MLP neurons of a small language model. Each row is named by its layer, matrix (down: output weights) and neuron, and shows model dimensions 256-383. Each number is 500 + 50 x the weight over its row's rms, rounded and kept within 0 to 999. Numbers have three digits each.
A block is one neuron, or neurons of one layer that tend to fire together. Before each block is what it responds to, as a language model described it from the Wikipedia text at the highest values.

Responds to: Section boundary tokens. Closing == or === markers of wiki section headings, and line breaks ending infobox lines just before a new article title.
L12.down1647:521585401470589502476473464477488559472481519623552478491512539537572564453543452496454513507526504514388541427456532467489472468373577496507470437553517571493556505530619514459441540480384505593463505516502528479551476567463469463506386501420591514498409414496475507543504560518436519621529411506581580546544560499506476549579443396527558528442488504507555559490431481479474378510414

Responds to: Title nouns before names. Common nouns that classify a following proper name, such as club, scholar, Historian, King, drummer, Highway, e.g. League Two club Colchester United.
L8.down441:519479477605489376458585579534624492529604421502515516502415520558537530589533570540453451505477520535459510456488463537480576466451485526486484554508433542475489542457389561454499545531473527453429461489524609535462450547512582615570504514446542442392533439549448525437459430555448543472542523426535453468446579434452447471505494472519503510557463548496543548462470508579468471515430
L8.down1438:459533477506468451548427499458563448467516495542579507537493442451434489514576548578553360548489534478495615504542521510502486494445487521485499470517482543499525514492499477509467411504495502549513533536480625536475516465477506546419516520545501526544573447566441456399611434561491506454566433455516535549436485669379507499489559549508489437464417516553553506518575597409496477496421
L8.down1547:493517469504547554503443527514511489609531523469534495431464546390521532424468535414466478569535525457501513512457506434443565482485522513372490460470577428517520533439610507453568408525549462459490504519537463519534482481413467525464515487475446444548550479504515551472572442419557553508447523381522429535504412430426564543605497513490584380584608456466510527450545487520509507512472
L8.down1876:462512445552549543446549524464556491483509541522510468507445472467488473480482496566584466467437582579472407532583516516581418536494470501594421507504434534501557505465581487484521423377575485555473489501510562490526446554542536514471419584506420463480478466497540551446498529529480473437434509408357445485525470571540597485484382518551490419504475481458576518533565499477608530493496

Responds to: Wiki table and infobox cells. Cell separators, header cells and field names inside wiki tables, infoboxes and lists, e.g. | Pos | D, - State:, | Oct; occasionally ordinary prose tokens.
L12.down1620:480454531406482496519471513502432540493464427564504492524526523526595493496526429486445551515527489508498501561418459422559430448443498500613545469503538503524486415576436507474587543489454552409493475473509549500556524517529600463527496490531473474455451455455394563469480556538463493496489536558564380502519537580411543576474592613431541503529444538586514519502625480499452480483541

Responds to: Descriptive part-listing prose. Mid-sentence words, often function words or adjectives, inside descriptions listing an organism's or building's parts, e.g. outer margins, long neck, 26 radial spines.
L8.down420:397390480593505477489516489341474431466535518565464537528444440449556570461548427490488556513484404579476517450523534492511488461566465556498474360537502457570404527430428483465450479510435543401465448495463479513529593531513475493469545504467551458495474500564514448527561463506533484514530511467474494501561537530557503460552432560537484487492544489546556455495499452496458481510557
L8.down1013:471528460489493423592510551437543453518466441501429571540514469528531484554526468506441481459468456487482538515544485568440504497560487392506454505570504461512541592502466515520508530548538565507486487525501497521505436460542481538525470534561472518531490503510393509552520482527461470450463473385447590488572494498493470566561470461513479564522609470549547464504478533503538473533447
L8.down1105:424471423439489569541498460497548554501488506536498489522521500506474522476508468504501524422427408636560536524507506495471502491533459419404521500596507519514495469456469450485562511477496485490501455582502526585530510552481508416533492487555493426506511624502508599594507430570606433530575522439467522457461561501528486506450524478539393549519487551527477500563485519493470494509537
L8.down1309:502434489436535494489567577410525476514447523504491535528552437475587477465443442444473478515502496565596451499561594486432470467532489431445388534501552541484504592520469487514496534551507476480506471381435495483473474506530522498482519423528459464358437531491416578498524535619481501537485637415524567495525490521412517578529454490409475558460559479506510543531512498467516481565435

Responds to: Paragraph-ending line breaks. Line-break tokens right after a paragraph's final period in Wikipedia articles, usually before another blank line, a section heading such as ==Club career==, or a new paragraph.
L8.down212:459480528481530482519472377442595574499529517499455547498516431495550565567501557494508515575564502519444504510516422507471475522443390396549479450464479456498466582443452588456524507562480459552410466483494549475483569498533465532510322484458489493474469528514446477530536484555508497474462522500594631500426551601467473502533580516498549557428528529504483635456462531545466504540498
L8.down348:436501523423547398525575515527516520473550511481548560537396455578481452531417547526470504521568459456496489572523454477521552541511522417619515514468399503546502467509515521534490511458559574494532502546468539438437521518456480575549482470452468506561422506506526538546472494639528514501494500517491500456479508493499496556491400489476462470513572539531462429484496466547425523453474
L8.down642:498421602472584443413482552537527500429488445479513445421515525511474512480457421443606372526499505532469455440527511549594515535510558492553469494464434541547523469514531512512492542554506487417413586600511479462476512545485515489473484428550500446539494644528506467521525478463552513547486489458554522563545476499566507520404482499538489622471511461472519536577505670479556447434500
L8.down1915:504560608439509493521559476487573446542529456530513477487543488511596473598451557456548607508482479429494457486495499521495447493475518493550545547478439498511452511493466546476479521550533446383422465527533580542449512535463509515502505537469528432467471460475463576506556402508453514614381521530599495484471536506551545411531452536533402575402466542479521497518461470456557509455534

Responds to: Infobox bullet dashes. Line-initial dash bullets in infobox-style key: value lists, like "- Running time:" or "- Synonyms:", plus scattered mid-word fragments such as "ri" in priority.
L9.down39:519473564491498490558609574450465524523525577561491568495446441482474486509494484507502505578448472524458491593446527491467536573515521402490626479544460465457565517523508570531462474452483480437534415544528535568478493505530419518432503433538503462456452490430457480580474455495546570547509471406491520546513526492518455509513483456431464570510528501464567486409591542510569508422520
L9.down283:534452508486474565445589488592452510495500561480463517497589437558435508519538492452445391499488447514481491634611508508523451501469516473558431536592450471558483578487590556373518487619413504466392520476589526486463431487481545464473451482462481495522557440474508563467509537451526525573528425476494467513481480544555457407481500506475573450462525550519529418583413489529503474529488
L9.down407:525482450469560535422560449556491540496490416510449563505488601476501529417531472582518586487456495581603476505458461531517547527447567463498514442467440491470587549470481446556437533542483489450475467513503495451471531419504405482547481498583567608514525525429516452517525614496625517499579507504439395561510419456554498479583377459394597444516502582485445476492428576518469455476444
L9.down1719:458440428572482420596501525558583494548529471491432588451524504472508497528533463501534508603505478547444375458576461410570536508522545514509630357517577466413499545498473579563522535538547487517492555497528535487448491595429534540578498508443472466483607497456573501550439453458533474508557510520605559463521542472524577510487486500612522505564489465503457486444413472494502461522507

Responds to: Before a person's name. Separators and words just before a person's full name, such as table pipes after a party (Labour |), list dashes, and, Mayor, forward.
L12.down697:547460458564469482481534416482546399479557386479568449548563481516506486549440551543489533494478566525482521506467619518488557494480525508510465507403560487522419495569528519560525555479542473446518473491487566513487523565531513545497489427514514499493501525476534447501480525433538476488543492488486545461467379551564445503524426515491514467449463564438468443584465446622494546486411

Responds to: Section-heading closers and breaks. Closing == or === of Wikipedia section headings like See also, History, Etymology, plus line breaks ending paragraphs or list items.
L9.down485:417444507580506522543545519474487464478469470466510571453493556536448484501445385387622481482431514503455509470519468610572438535530509542516542465520401423494464443486470598472543521532504532473456478599495512490415444491455532506532495456533389404605463475567466510495507526483484488637545530473530434555489530448467550479502511462353518601439487558509490595549504387602587470532516
L9.down819:521503555511596471537452534461512496420499569520534503541472399564448668472514484496461479579451484392457485514542487547512441476434454500524496533538515545572443531467508555520581478532419508520497554520410501508480634499590519491530385452533572504517514501549559563533545438468493482553522509435515514509562588473547595519693443513440435499480582366532561500442548452559506483487434
L9.down1079:536514494574588433469475576529573555512605544544540491463529480600547490464473550513507564594554496521454442488529512562499493518523511494541448512473427362609495541486514581532457375427443499531462544578531502420569537443498478517400399513567504472542507575568596583512522424523481471480496489441517552531543563480550497451506444411475504575534413521481457493430546481456458464571603
L9.down1452:455571529454528429548616467473641539434605491543499545453524448526479507537469489481450524523508529483418528449517484597496515499423469416594479560507429471503520480523509532527510487512425443507447466585485572483371555525528470498502402465527448531482539589496518538518410429557503517516488474416507563514488507474527528577561499430489517513474543463510527513524488546485485483451487

Responds to: Mid-phrase function words. Prepositions, articles and other function words inside expository factual prose, often right after a number or noun, e.g. 3.5 in, 45 to, ability to.
L9.down102:530507471462454465488466504525455512504458533628515548483574539509554512442460513583497492527469497477532507487502530459533522491494531503470472439550468480528622539585515432501491465472469458463510506451457595522507458503487558510525591468472457568483479473486443439427538529510472473500478464498492550557513594456548490449529459490489471518621632490520424516540444484508445504448533
L9.down334:460451454460460534492475540419470521520459461471470568489514453528385533447474485478496569436479491490473501503524525573381515495464530513544489539508443476514554553486388530367442523421531491569470435535484432517440535583490477557540491493622420465466468497471533429489499502557494480441524592442568535527548607545530486494538511501404487457363547519446508519461512508562519514537626
L9.down547:473498482502492534527438497531537562477527453515488546498455456495469470488530489465561470526474460507495495518520526599424481612606571507462475429552472563506509529562472620494566535468510507565505451557460513523523454501460488561479535613532530485644465556468485554520496541462591578506520485506464485439424440444512525418489504522539541477546525481523474513466453495503565472468565
L9.down1150:471530503401417485478465438494490449490462481520492425555467535532557541514409530405526519475501474473536477587451520547533447492472675524516532438575522530530524629467542565513453391469574437554596492477514540463456489529489531455583502471481439608439574483442560520456406538535488422488438542484490547505554567506528493460452486521501391501488580512456533509539457411505481453533475